MLP neurons of a small language model. Each row is named by its layer, matrix (up: input weights) and neuron, and shows model dimensions 0-191. Each number is 128 + 32 x the weight over its row's rms, rounded and kept within 0 to 255. Numbers have three digits each.
A block is one neuron, or neurons of one layer that tend to fire together. After each block is what it responds to, as a language model described it from the Wikipedia text at the highest values.

L2.up496:152140171088145191153135126091130133148155133159081071134169078110155105142098144114111167101119113110112155151132137098126114111151105167188124165114096127133153194076104076137109094137180101065124125147170130119138162168179156113078098124155145127116096133173072166098105117080125177146106141200145210107127133076164130131187143147147128105151119103116141132121115167109152139123111126161163128128167128156068135137144110157135165065162107142094158175135190108116175139110150073132067200107102122155109141109150117179084121128124147091135131138137127130107157161099132117140
L2.up537:133154119121160092111160162175115134102096143123104089107127150114174139100117111160090105187183121160147107099090139152159166078140150196136114176121168107116129090125120132107170107140180151054120171093081110092083140162108085115158134084042139107099134128115145121118138092184167140123174132148186108072062118118141139147143141122137127167125157131123113110066182122053194173089142141093163113138125143120123119142127139143187161135085141101153072086112173118165189067160174179125091155142166149076128123102175144100195117187160143115087091119148129164075124104146138087112
L2.up802:184094142089097164181171160126078177100149147198112104113124095142140142127124062081141110166049172180124137091081143102090142157135153107144146154073113141128178114124165125125143099165180115113095134079124119128086185128097145165155125089163079155077069160158106115070151168102109176146163154164107108165114173130099155136199066097082158107114140206125188119081095144088133107124077166122168096053126104158134109110102129127097147173119145130131100096045089153155137101148166182118124148100134136127140093103156112113131159120112159107146107131126157124147119138134127112128
L2.up1343:131136132128161067127181107133128155156163188129170113130132125104150123153047111126123129151114144072147114111097156100113153175139132079108129087076090077156164125149124123132070181165130173107117110114177105065108200163157111185113062100127130176081184104168121097067109075134074177180118166144097124121132153131110114122140099166102150119113169119098130118113118136123096161169110080160131172100144142132108129115155147102124167143135103106068116155096141164092109079166173157154096156160158133092144097045172101113140123114055101084154139101142163118134155172134071086065
Track-listing table separators

L4.up1758:129107153097097128089162144104153127151164148107148110068070081108155149134084128174103129138189077139138123093168114099093139117102015102105138121083132038168156127155108107097102087195090115143166094143131058141106183076156146164119095080140125113165135068109178075171117145121174064152133237097137091144122097108124134068103130114140178154140158111104154166134060160145118145148134132176176155120134128118133135158185184140119155078148146142129102183160107115143153146096135091129137080164057142085107119103155165130123131144098114130143153142143130171172092099104064102148
Predicate verb after subject

L2.up224:113128099163081132162095168093154131112193174123134148136099158099135144107108122122147147144164171194125139071157123122148103099191146139189072109099144127123145197130087096127170072154109110101129081096096104206149121148120147125097135123128073120073104117146174179138103167083169129139142137136178168138123082137109177148104183142120096133150071138100065193137108088112087102126131185139123213103149141097141151123124132107076136068109135120097139141119059143122139147155120110149173107067063223119181142092171137090132092147175194128126159096099121103137109122154148118122
L2.up461:122131110124118090164116114095140141142157165155159124142078143119069133141138045118125171061123170154110111175150109105074155089123089112106099112125124149105100144115098158140110083120089148099112123120179065107180159123121134132153174219176105084140139099141088118108109145133135100165150158096128111128130128158143167123089142096076128122200129072163145152171156107099067128117072097147150154132158098113089148100124131081093085137163137163126149157148093150097083143088121152132141142081155175110137123149137129119107170149111105128112139132185117092173092183103142140132
L2.up902:130179075110097087158113117126175133062078163128125163128138096163157152177103165172176168130080125103083085043105156144110132125114106101138136155112182187056140134119104205165101107100130090049185119089101142109117107121099118110110124134101159110123077137113134107101142181143154096129204126038102092147153149151149176111112153108167135143124151152120115153091100095117135128115106114157177176125152121137147140107198122105121082146170114127134163148123124114095127160102166115119179140118088152110157103090127160163057123122089096152115121098118111147105103154143161113109
L2.up1159:139124108102094167127088172109148122055115123127141129066098159165114128204108097122146136114151179148115126155156150117115115101127104092175171152112113130184200080091110102112184057128204159056101158117142141132105106094113079150126100113141169169125070110110123163093129128130143129147132141164149087136139109163129115126130118080116123099085108124121166100158126161137064095106133101139115080115172113139146158080070120104137139144174192113117145124081136195136164120111108160169113163158132093107142112144140122136141170118155117165153170165091044090141110171117147091148
Word-fragment continuation pieces

L5.up39:169095152074149128116116095094161134137169129087098114176106100207144137075076103172183132117143153167159073056161166156138102176163136108150151198082167028117172147174155058183108178113095096117083164108121175072155164122145080114122158097110149124173133121153155237143124111106165178168048133100189132092124104110161076164136114140146056138167102153145118113098134103128180160136160129135148121172117133102115094170079111134128101087170129060118123140135128169116154171135098172130123129148080105106010116090111161143121096149155093152070107133101157130054117118149137161160
L5.up395:102107126126071095119087183123124149164091142110139176081162151090168132121153113098149145027131084161156076144123089109097103173101172107174150142125159169172148138146105104133116138163136144116124200134156124099160193122088140150090111178112110124124076108065157080144119177123163134120151139162090164093195159116167095162129133131144131167132118127035131173085162083100155161103118134115096119108128115067164103137111117134151183141144058166142093136191126117126135138149104113170065186174107152152136189111136115153101107125105166109084180159109157073124175169220107128139
L5.up522:131162144102107115133160124108103142096102141089121140134127149155066096059073122163164160136152136152161089087136131111185160118070125108181069117089133138105140164140100142129092135078121083099112127111148068120095166061121140139157096064135083054156120047140133188095143196113166159090119158049089186146139060127137119125105083140139176128105074163044181196130154137158180131142114099150116094127133136129153139119137061110109124142179037123118162142112117112101101168166111114083158128136150120176051132064095156120122127156138203124125155124093146050165153143108147113176
L5.up740:169089071120065101157100141085139087151119134115133130160083096186191139077112163158208071153109136134128126083154098134138158138071221169153120102179076133141179115170145148118140101136112140049106121128102116125079177097112104114115143091133119144133112161127069137098128094098111122114191138109099184113127120131115126130125118123108167140177128145103161090114115104066151135114132158083152148069077126155140068123127121093157122089103112148111099124139138075134131140189147104104116116098127117148094101104163103096154131131156175109192190097166101104038143162221176174173
L5.up760:101123125127092136177080105115117050145107073122112139114142116157149155067117124143096144092165121124075120057151075095087093090113097201130142129181115104119145195151148105111124138151121084094130105097127128091121066130102139083132114093113121122114136132086071058071064086085121108173161139137103113113110135118121125144056110150123122055137109168102114130147083194167111113094164144077124098146106074124097113171155121105112131174150096098117088103122134121164195179180123096094135080064126154198118146158131198149166117137132191131110130109127115097058168083145169213105
L5.up819:118163112072158115129072140114145070105155145099085161151111093108102074121092078171127110106077134074121112177168161111104133127167111110089109069134165161135131166127089105116098151114106176090095183101146096029125126151128172108165079156161119128070149124130133099120104118131148144134154202055052150194125119143159150156093132129154106157130167071098147078116114143125167163148118139187097176234154113176164151089139110120088084137116093149127157115155139144064132135161106103116130125137173166091136094152079126176104131147094174102111155147123120109116141119141185144145
L5.up856:105168099119139101115089141159143101133125130168089116118108070085186153086094106116162140086147123138161102170146129108135132153133114183162135092142137142116131068112159119168132191077111152097147152087163050088117151145098142113126083121120088116140064066130096086133088099114085102073132214132080113156139175079094121186099075163123086125158172056166101114108114111145153099138175065188142139183140130136136134143104098113123080109147103102119095175151061107124208139093123090068108144149116109109124067167069123154114103167111120106142095130115167082117173184098120146113
L5.up911:111111050109100155158161085134090161124108138141144138141127108176136198112133109136066134124103084107155113151183070082130158135104136164163128143134117071082088120164181135158126134120072169155153105150148138156098106120129156158109149130187141124162133142111176143122109148078092149140166132059127105162183134139085121137120136091129130100104125157105118115153088117107137083094115144158175170172138111127115126111190081098091122199144127108147132132100143092160137137115121094136122174120126150083129148133097130142138079130119126122153142124135139146119169180146158128110
L5.up1245:167190090120046092142091129131094129153153093051162143130182134078153097209112082150131089156135142111186101187099112063114175129128166145136090148148109062063105149110064129177118147118117165139103099096092156091155159101112124148164105117145129119097127149139085119113124085081099154117130164182110171135038122058141096121171111091132095162077143097135143178111106126132155163111156157168107135123086126113204066124120131142187179116093107149147158158131127090109094112174112077114182145185156107130132106094029087091077125109118127127107185166095143116153097115123130161177
L5.up1774:103158159135102122191055085206072148083143143104093159111115136097099089097133159054128113086154122096121102096118194156121106042122127131186117104159156146124144139145111115160127095136079143120096119022162141111089130114087116084142133175150116110192133123210102160074146145113088132132133157166100090120137093062192110139177108080149150128125108167075118143116092127129160187155077149112134166142130104090174125171158151159217111148132120181125124143167100084174156164107142101160082137156121122097137163097122136105115126086160145138102145169154133109067147132132128118122
L5.up1838:167143107185158124169135115126109125138148127079135121105171158132125088143109126100172147118122085124100178126104081113162133168091086222130044108083150111147141188173157073111127112141143101110131059111142080116130130151101175134115147182119106081124126110108145099124130129118168132228119102170117157159136107141139144161108118118166122124127128133176134139111076104113143208134165147139166137135080120089130095096128082136136146181184144120109115111152156100147116171079132088108100163110124169148129141193135138095169140094210163117123150145089126020141149121174162163149
L5.up1878:118135110138141164149126165126133094199126149159089110130130144061148106159087147111153188097107098119143102108133160130164136120070125093180136094125117161126118167098115120094099123095151176149128146115133146118097170185170085158123134146136124134109156119117107119094142119123071170140134159161146151098098104138102110183137091149129070160093146149140152176081100214163148136068157113144140096116122096137099098130045104192090126142186144130121180146134127084119149174132127089156131119116093158120103044108116146227117153119121174138104148161159129103146141107171154151076
L5.up2210:134116117107129113108072168092100115092109130116082194103116081087151162141116174148072095111163126107089142102149116143120137142101114091093101077132172135125132178123197076108154105079133094164104111103160090164102108131119146112133135166124076173169166090170127131195100110129082132152150188128162170073158053129105138111114118138105108151168129181098102195067102136096108115106108171152060064125118082193160142137090083130097126131142176148156100110127106097112152176082186143133121143126112129171161100077181103083174104152152126134109175149181155132158144104138119127122
L5.up2267:133120102091190182130159124123147135106139120113121118121128160150171140066126101086159103149123165123123052118133133154165140121124134160163066093109180165124153171126092134113118149159117136085161154173110140122098137152101148149087154089107097143187090152102122114092112121141086168144141137161124136105104137092077075154128131117087156066173113153110115122114156147082114144124115135052126133140070118157115117127165168141164116120180139138161123099126124069142136140139110164113166153094121128144094066149082123111162066119135107100099082047135094197110155089123176135133
L5.up2387:144082105131072132161070139147133119134046125096127103111137132149084102059133113145146139072170171158093127169123145155131113153112142183086130085070114104129115095149162083079145119120151100114127075150139111102077111059130151129151202103064167147078164113090143221089142147108134141144183165183115086153136084104107069169160113069139138053155109096130143169149132096124139109147123161069101160122139146104081080112114137141172135125095180140171150214127113120146133167105148167110162130139090169115133119100143183011119176125093200113149093105099154140091117157131128168139
L5.up2460:193158144112127127166126153115078128150109144117044100095134157156116112101102099114097067157174164198146134167108095122131126088153092135131157093177088117188064024127086083187143136155107106148166137148135081083158104122091120133148141128089158098105130146151111123157143133158194176102085169150113100145130091122107190074185125180045166133128145179103121088128177101121136164041138103046150157068138157148129106082132088132119115046141166128146169155172123159161182087131146087093144108126097116144154131157115188119221091133171160079156090122127139074117120161141133158078
Track-listing field separators

L4.up598:135118133132132105129062107129129140132158208097095138141152133121146122113126140079132117111097083137142141106163165100124178134140124132152141145142133117126188165139145137067088059119080124085112161084117101082102114094155171146154117148123091138109150101132123107210062064064117146168100172111071150115104138179123143195111205061148161154136112168090131078154143152064148128132167126138146164156175103166119167136166177129149151150089129119081119113130132122123156148123047098123177102132131100142120129166090152134150099080092162128145149106151129109123128160190195131168
Table cell boundaries

L2.up71:135116156054182138121156139163128141126224148168136149078129148158135156119128136142138135109161121146108131134146079098116165132122114150139140137067063113167102129142138131121133163132135107124147131080095118122103149116188131104095131075145146099162200104173135104157151089090157103176057144143119118159160116128120096164117087178145124078151136113109112100184093165162146104096212143163177121080102135126121128109133164163161142139209153087135144203098115158120111131114165112110135132135154152139133094146146160122123065206151127130152130081103131137113101096163066142150
L2.up1052:146060122091104136109200070153148150102091098093150182137124140131164093107094131184148098202190136098115146116089138064096092129114166111149117100144137163098122110112183156109189118170151151083131124068125132106102143181124163200121111115097141082137066116108163106127112123178122086136112188027141112069161117153153087148105128162146200126131134107133083133125098108217139091123129126137186113140144129074069141144154156176162109111082107121151125125098121173161100125113135086165146106109100130098151147108116121076117161110110073136161176114159137110094133122143157103110
L2.up1307:155094147129136157137107122131148124109169162173084092142079073112194144061116170160109152133067143110173115051145107113099137118129163126109084088131058154120158145070140087150194135179130156110101134132162098052118099134186117170139143150109119104135151120139131143115111117127112149178131141121132139096092127158115122141120144120226089134065133110146121136091086039146162194097144189137063161140133173142119162149155143097101132140104098144125099110144100171061145107124115159082157168116079143139100161124116139118102127123103175122150115090116081076124103108219120117145
L2.up2256:145078161065103121123126133149146206053159164155102075124087074112048101104062143128176148165133123169135169054130132069134127106141132105127101141115113161087175082083165109095151179147152125123115164096211173082119135176165153102164102160115157131153121120148142144135129116155125083153114150159139181136112190130141136102125180150168185156123080111157154136082114113120092097104158139119141078136119161117104175104178095090171125092151094104144141120127115158087100076123136096116163084098130218104140109103213165088135132138137161094184193076143090143107134138170074185188
Nationality and country names

L4.up1555:096095143074106119174127159157137107143134122131115135048115180114150155112083092095101076160143135163054168131065090122150097137120116127123119093117103167130119119142096070134169082130167085077153152115142100150095158112128150130108102101124135160103166124182082081116164158130127179215129184142190086108072091037107124099101104137154163223144144197112113112121128077139118171190162165214100126149159118151129099162127134141204148179118124084086136182183101108109145126132160159051159096116071126137101126105103174182113142128157122127163121156119134141146141176117140084106
Place and period noun phrases

L5.up50:138135163130137127125175099201131122083135146154142124071118160155126149103147098157157117173057161151121148196124195111101131123133138134148086127096081120097126143185157128138176145111138105143164078136172187070097081126108084146090139090131142087180158145105128176184171129176112124153124168105087172101099090131120071191135117132126120220142124133107123108152130157150096171124092148158092124134126149177141100156096127116133111151102136169139145136144122149162156058116127118170168102100103070139056147127141101141120110115143174099138146083114119084139151102075127153120
L5.up289:100137115149123062112132116158138077125138114127089111092202085102143110172067136105147091141145149097075125043141177174103117123129116092151075155104171168134154099090084152143129123128106095144150140075089170144151188143165115138153204164018137038182083093050110123108172114171143162126125122144120117125066129138224142158082095158135181129134165065140212132197111109100111153120129148104126099145163148153128145159115127089063129112109125169123103096176116139080063113113197079150131143102133068094059091129089110165112143136084114149098147160107123130159104161120137137112
L5.up369:113149218160128127134140155165127025163083125166154106106125133116085144153125124104158108171124136143137097105110141105111138136114117138174134114116071135122117158105067091182136118146133164120151149110148160166088154166121078140099174091131156118145203084141116140081140150189121096122165163185143150131140107102125114176132188085082067161098150174055098164173144119149076113145155109146131081141163131105120082117133165134096168098123106084090154138182103079127062079101171128091067150117176112128117134220148255140140161115105126138148102171113101155103134142094109115115
L5.up433:137121142108135055163122168094218051141089146145086073117129065136165118142139146094089154107138114096086093096116117160152117082129109128126085114121106147114133161108133142186111142137100112102108138075156115108108196123139089193181113198115191042091170096174110131141132139181152111126072185116141120106089144148071061155149066124132071145165145130172198085218145151099101139180117169120166136129134171152139138074101147099077073103171116127096083076094115133098161137061145108178081164118205154145173088172085150123147097191138131129145160166158152140133105123080111177130
L5.up672:191092146154127114120168088098128147100166135098079159103091152104116162158131142173112112138148085149082127189128113140082092100096077098119117111148141171094210139123091149080157136134133140177090074083132083185099078152160170108098081073129133146080176103116075097129095081160134114180066145099191106094117100138068102153054128111091148165110143143131120145118134117150159112155131131194136131101144133140086123116125097146114141143110098131106111135229090105144106072116147113077144106130132136061130141084126122111070139129153106121130112111147197110147083094081134106204
L5.up805:127093115103163134182125106139153124018113117153115142118111096120087151120168100135135145195103152156094148109130155168061098123083104089205105106151081158145223136113179120158135129069148138099152138061095155141110128096167131113113164163155150072101144107123136125115141122142190176111100167136180060086088118075127104127109049082118149153096147103113128107112191164072063117178125083114097135138155084095142105146107075144087124117152072084110104160194115112066165137127136134143120147134161132109148115113140154125066128075133108112129176144132146101101133176101100125089
L5.up947:129107176158118114110158161160156131107137135105100069112077103137124066108134158200147138171091093136102173072120164090090110065085144073063142096118108142108081185080133085163161127194136165053119193102181173059189105117109180186106078140147143114109142123190071106110078117126130108123121179118150075049151180049108148116118199100161110143131125106158090175137126060142135115069137118158215079115116208119104093158129110110130042099116113082122104111125097169091099145081159080072123154080052117143111147145175174083105144149132147166169140140145113129132131083148113123108
L5.up1145:136152155136132091148053111141097114123162156151136167116129113135134168069134190175086162193095156168159119080085185149085113156112147129159106141124146149105155007180150134175151141130152146176086125123160164120146118096095076168165140123136116129127146134185134139157139118124131170074099000219110105060114129107118074134169124173159131145152121122052132049099123107164138170141189136104128079173110127127115134152129146167130134101113101141103146148162081162106140178063159146134150075154142183172128122123125163099095145111154141120127138148168132083103089168171150135111
L5.up1294:109087115092112078159137131093141151141172065119093109097113129136031140159078131185070218152164173095105147170117159139125083147150180140174145151086187118126128066170096140131150104170119171131133131082072138132160168157086132080129099106131116089062148078120053106110190175148148220131067195078093140058149114122127155174101051091126164181093114172092084137088108171103160125124128146137158166137152124090161150108140147120168119156172117162148101126156167129115120116111120145075144152159085120060125111101089117171123066140155166113191163159111123108113134117158116074117
L5.up1526:076141113125127111125146102095169152128145133143089126132116143092140047114109139124149122089082137110133206106146152100101109121141070151147089139142115149160175146127096084145130171172136131156132052134121100089147098127100103156188112166047108108156120127167103131108051143173116188130101146129148120104120175099117170144141098125150139101112130171106163104113107119125170129111115095093149138145150147162104162097170175068069159091118121074153068113149146160086117166079098150115130120165188143180118109154136127160121132172080097143194116093113149137134073150158054062131
L5.up1699:143176172165119153107139117092142133032167110166134142158111138085096147089077148155116120150173084127166113114153115150143079126137140165100077116183172186111170166125098103154107117148065154055085131125097114134142204070092111140068116160161160128100143208113157112107071133117087106110177176181079131102184148084117087159068125087106103143124215129101137136207103183110133138144121165138104169108125134138104125143105112094096108055118084145095137132128064109092097159098159136153133120108173162087096094128121157092084123148095140112125128162152158141104154075119103145136
L5.up1760:090109137079071141161118189183117121144142168106097117150134107109132081069151111160120090176123110158131159152083140114171180112127186116141090148194184132134107160155157097128162146109125134085133106143171175096157143121148118140130140142154139165095115125168135096191153097120109115113095214141067085128145141135137161117129118154118116132175136111101118085109143053113090166135159161171129139182090078104119133135209103154117133130090049085188133161156116125154126069102115102180119101143116183080176086070131117131046074124160136091116141134133103155138108149137127135118
L5.up1812:137083130149131163178161137152162056127141133135095119113127191119165156107065174134171116156170150097116160131083097194092186109138164091085123179127126169088128170164140149057067103130115161079184124079119103145112102050154116197148118084119147095074113101091101141161170145177109116102125168123097150136112141083087138098076100110148133174167092169094142175118139127114094187159094112136194073140105131079103053104125104147173110170143053195090104176146124159108137115137125152094160096139084084101064109124143100174131105114140133135097165079075173148162083122147132152110
L5.up2020:109063144140090107122092152166134147146151082124100097162113144156100196131143094195127057112160086124140114076099074149180142107140180157161099103130091126160132118071131166137140093147115169167098119103181161080062113096112123111072117145094178112136127145182097109137085105112141200101123194164115149072051099067118155120139090154106136101119190122100157168151133127093151175081183131187075099109161123139135126130156196119125116090102108078094084143109079193140139131101140166151185138102146057147134090169109157196070164124083138109149127122126134138151103155104142145133
L5.up2181:067133140131119064107182145091151088116130159170150155193151182133123120134081134175086095174114104115078165145126147112056084139098122077154145113130128126110126092060103134095152142128159194116255102113122105154128090153127126079096129162120102080160147132116090128120098072117128100113091184104132114057168115091187146112105095154103140095101083131090106136105136152143117132091099150103124143172115111131116090102158121153076123117144157141089130126103164090122186137115077087114098123121108139110113084093113107079111176103147137104094096114149164179079123092109148141122
L5.up2358:149118155149082107082120145167097165086157115159084104131165123116112119161089091120132122125100072138223114114130136141082147102124121097163129110162130156114161117122122135142104122107086122059120146142114086148108107130160117105142121143079138171097134129130135074131144125137113127150085122105155115141151169114164104161095106161091120146177158115127134114092125082080080134149095161168113166151133116119094060105131160149101177178125155148160119139112071138109107170089121073157122076101207089097186087110110179126085079108106129101111088141095104139135147133080191145059
Start of multiword proper names

L5.up5:093103111094063151152151106167083158157126132115168103064114078107042086122123132101117091072087083144113099140120145135107083069132102081099133125120098134148107178104089101192090060123152153096144119119112135090118123088077186122098090062133120126093148139121102078139150104087083126114106117199126097117130074129094178076118135210075075116046103133108165131139136084132120118153134121179134149178132073152119155148111140104151113094148107151143164126098191119128093143103165131129069103145099125109117124082109128164087058141133148154164167136171181118095153168176132083066
L5.up407:148151133139114118129094153181164138175167112078101151093141127158104087126062164158174134139113052118110119174119123153140134073125118103135136123097103133077136158133111070139174112118123125098101169156146079140130078121138100132151106086107161163132178158150073075165115137162087167128110127084136126059160179157179147112103132064091115188137157099151186135147118167137097091077104172167093155125096144140105081224107150133126138111111153052075087186073096131117106064170113097153160138167100139068097108093082186137094134112153145079130156129132130081145110110104129132093
L5.up429:149154113152128143104133098139154135095127164134158167119130067078141118143117121131061093116185177082094048075143171166141091099145122085134117175178121108142133119119128159130095095121164150175183121127154092074092119163089106173128184144130164125148147158150123094106100136132036156098131130189160146133030113058105131110147149098072154174152140057075113139112121176097135130092134139154133121132141139165146151126141161125114065116119151103132151104147088142140098131089180152149116111138145110140113137109140156138114098110118126095125205106141153137180139177114105124074
L5.up443:068089137098161118133140138096178084124083059136120151088142146117064151069111120201097154130127119107152135077191109113213199088152134151125121109134144119123121113107080174156162134112090113095108112132125024132166110140115168096207189077096116157094136121151146138102105150150084175187109135103129152110117160140099185139116125146096086092101102169090135137092090096110162129130118135107149116104100149129092177094128176080094129115120134101144144154128085124112134150150108116101086124152126134167156149077113114101140078143085089158125136121132140117101097118110173083146
L5.up505:143115136089127147115066170152152129139164156096168169151074096135097167138070088140143150160134136176179163056163110088157084168160070098125137183150151117179078092095126096134114103125136175138123182193195096124149041112137142134149062114143176153197179067150113103140135107138171133091128143074076095061082183154090168127078104192089135074128110127125109067131123120187105166115100128125104155148118146132133161145142091104119127098154172111118101107101180108163123124133163157149084103071015154119108133097091087115122129115098138073158141085128104109118072107104114173162
L5.up682:173101104144117122099082077146059110163164104111146149092130133125059106095121126133128135145143159092171123135057129072145092210172105044150118148167155097127093145161144083124105122112124112140120119142161130123161061109090140142138135105152101137087145104153051100165159115140000129146152181096152122084137185128110167080091131160097127149153122143129144176117143146182101149083151159203115114171081080147175189140112129144146154140112092110149199109145105115138135134090107111112145137086078137156102058101147141134127108131209111118133136056096111137092104128087115095111
L5.up720:162051112099151079147156115159155090117158127149140083120154233150069110127085125121111057179106127092107154130102098140171093126111129055147192140134083137039089150094115094176121139095077145077141127104060123139066165120126075089049153150163088147062085155108129122107106075119158134137093161135146131131068084106100135131131123140106140101120123102138110143094148108143148143068155112105124092139131132159086108170198172084148123121161164115118187146172138104174152110103113101108141119120108079160121074126167128133076112136122123160156146183138165159140111148153101165057
L5.up848:149179071154167155085103126140107174090147071087151172102161136090119113138061120169173088091172162099135086157131129130072131115191119123135115068148127145131122156173117152185091087134133091114082115091105127139124138096132110130122131096075095118128098123036069144069194187112130090122105177106119080096121125114086175137158150109147159124165144121088073136111167110144109068115082155159129130143080068134154110137146160114096141144150127116103100119135132103171083077129181148182102105096159117162107107106160095072113070115131152120124105170118136144124099065125134077101
L5.up1406:169119104062104105095150148160105084157165103121163132103104070152114160123165102101089183171113110172091207147136051131087113179120056142103082102085165151128117163122118124130115140096110090139147164081087111142149071143154072097096115144138151094120110133077137136140077125100138141102109169199201060175122130125174107141073158057167141186148139113102102157149123101118022153101152093140103107140162103131128091130121084133172120129071172114118141094200098095088126112130115167191120111176095117086136139154114170158171150073166085099105112116167129063192110096108135193105
L5.up1657:113134104121162055118156109092144100119117149096210136094149119147112069041078179139151089123191088122103151148143081162163043128123148141068139157150118137032138100163108168119141040106103172168137107096126062134133118168110112126114113105119154131071134133131092108100147184119160153114123176151113152110077107134128166133143141121124103191102106128119088112155155146121181187112134137113194149112057134144122164067097104125135130155068172082062173140137174146139153157153141137110125080144139136138136095133119145110141087049158125137122113156099131117161127123141151118146
L5.up1754:165132153103111126106122132082109140072069176129154079134085205134193183130124148128071105102156104049128105065162136133143171058099126108177149076142101131164129146115134145129150137114084143054075155110123138107172099123099137147169090165149106090132076096114216063117135149140104158160085104058153144064182151077157112141148129142093108131136090176104081110123130094164106140146151078130058111201107105155124106124138099084115106142123115083066082114131183147136130129155182156116114116148134102093154154135143104098170091176121075105133196147118113124137094171148121203089
L5.up1932:117050156143116150174100125148121187112140118163193145143126097110151084137155169105121128150148061101114100142136101120186181118113123124130087089120114103145049115108110116158130152070143085094123139132162148161147123127115142165146181100162170138128094167145156186170120110084129106142153145102100152064126169073097109143121101151071096082113138173117191086166086094153123144100126116156151177105074113148127130120099180077170134132117130146141098167117149116084117123106122084141171105116072151123145131101152166134125101100102126143150125109151092063097104189147064086141
L5.up2342:160086165129118116118111071102136164142156046158207175139134097175215173104111152110117129141124142128081139189172156163080104147117127158113111127113157123126116065098156078154122132108110115120090106095156142146114140121112163124192144160123150117109114153142141144128115171169051142110085148169089126088152236157161122157162128094113080094116147131069166148144199096130140138144183108101179124084118084106125140153071153130151071132099133144089164156146102141150106151128136061135088083094137112106098138136078141123115160135106139165110119128152102102151196131108166186089
L5.up2403:148146125128114136098114143161121160095110104157082126143131129181122134163112141080153163099119180118145183129118130147137155055169165074069082082170105077166154107117151157135088057109203162128173057182114099134123108070154105120135168144157120118137106212144134105154104182202151126160093142103092119141172119170150118172146148112196138173126141135122078180063176136135119124104112172161137157117124135100141159089161151137147115112096148142090139152185168178141102134093127125092095126137181095158109119120095119115174147132166129114127109108127165070141124202123119090127
L5.up2531:071126116101063093127151130147164122109089132174114107124088108145110094098064163121177099151203159122102069143125155176130094151146097102101111129083124172089165127112138136167133078087125141152149129100108177163143102177133154160168123152069117103111118063111096109106111167138140115168092115105120059093101144098134141097118183112149079118186062105130153076168106078095160133189097067093170086116129124146090097105105131103139182148128107154122119107129099116131158094099142110162123097140071140135067080150092167136073146158064068134131120162169132084197153214082098137173
L5.up2543:195105148198128132158106129136094140121092188215136134155093118075139147121062125148159132134160134140164107159175145171143129083178076107122149120113099156108147202127114136158151139109133084192144223072126096099135066107152161118149108127120114094114108120093136149134101154077126108091102153140083099119157129080237122084125095090189146115160181152067105139141089089112121123126110158110135144159087107127154114168079133131154133082119152154115081161135105160110112091130098109117108201172098102112107150089148194175174172134128153133122085137133145077105129072129094128153
Go/went motion verbs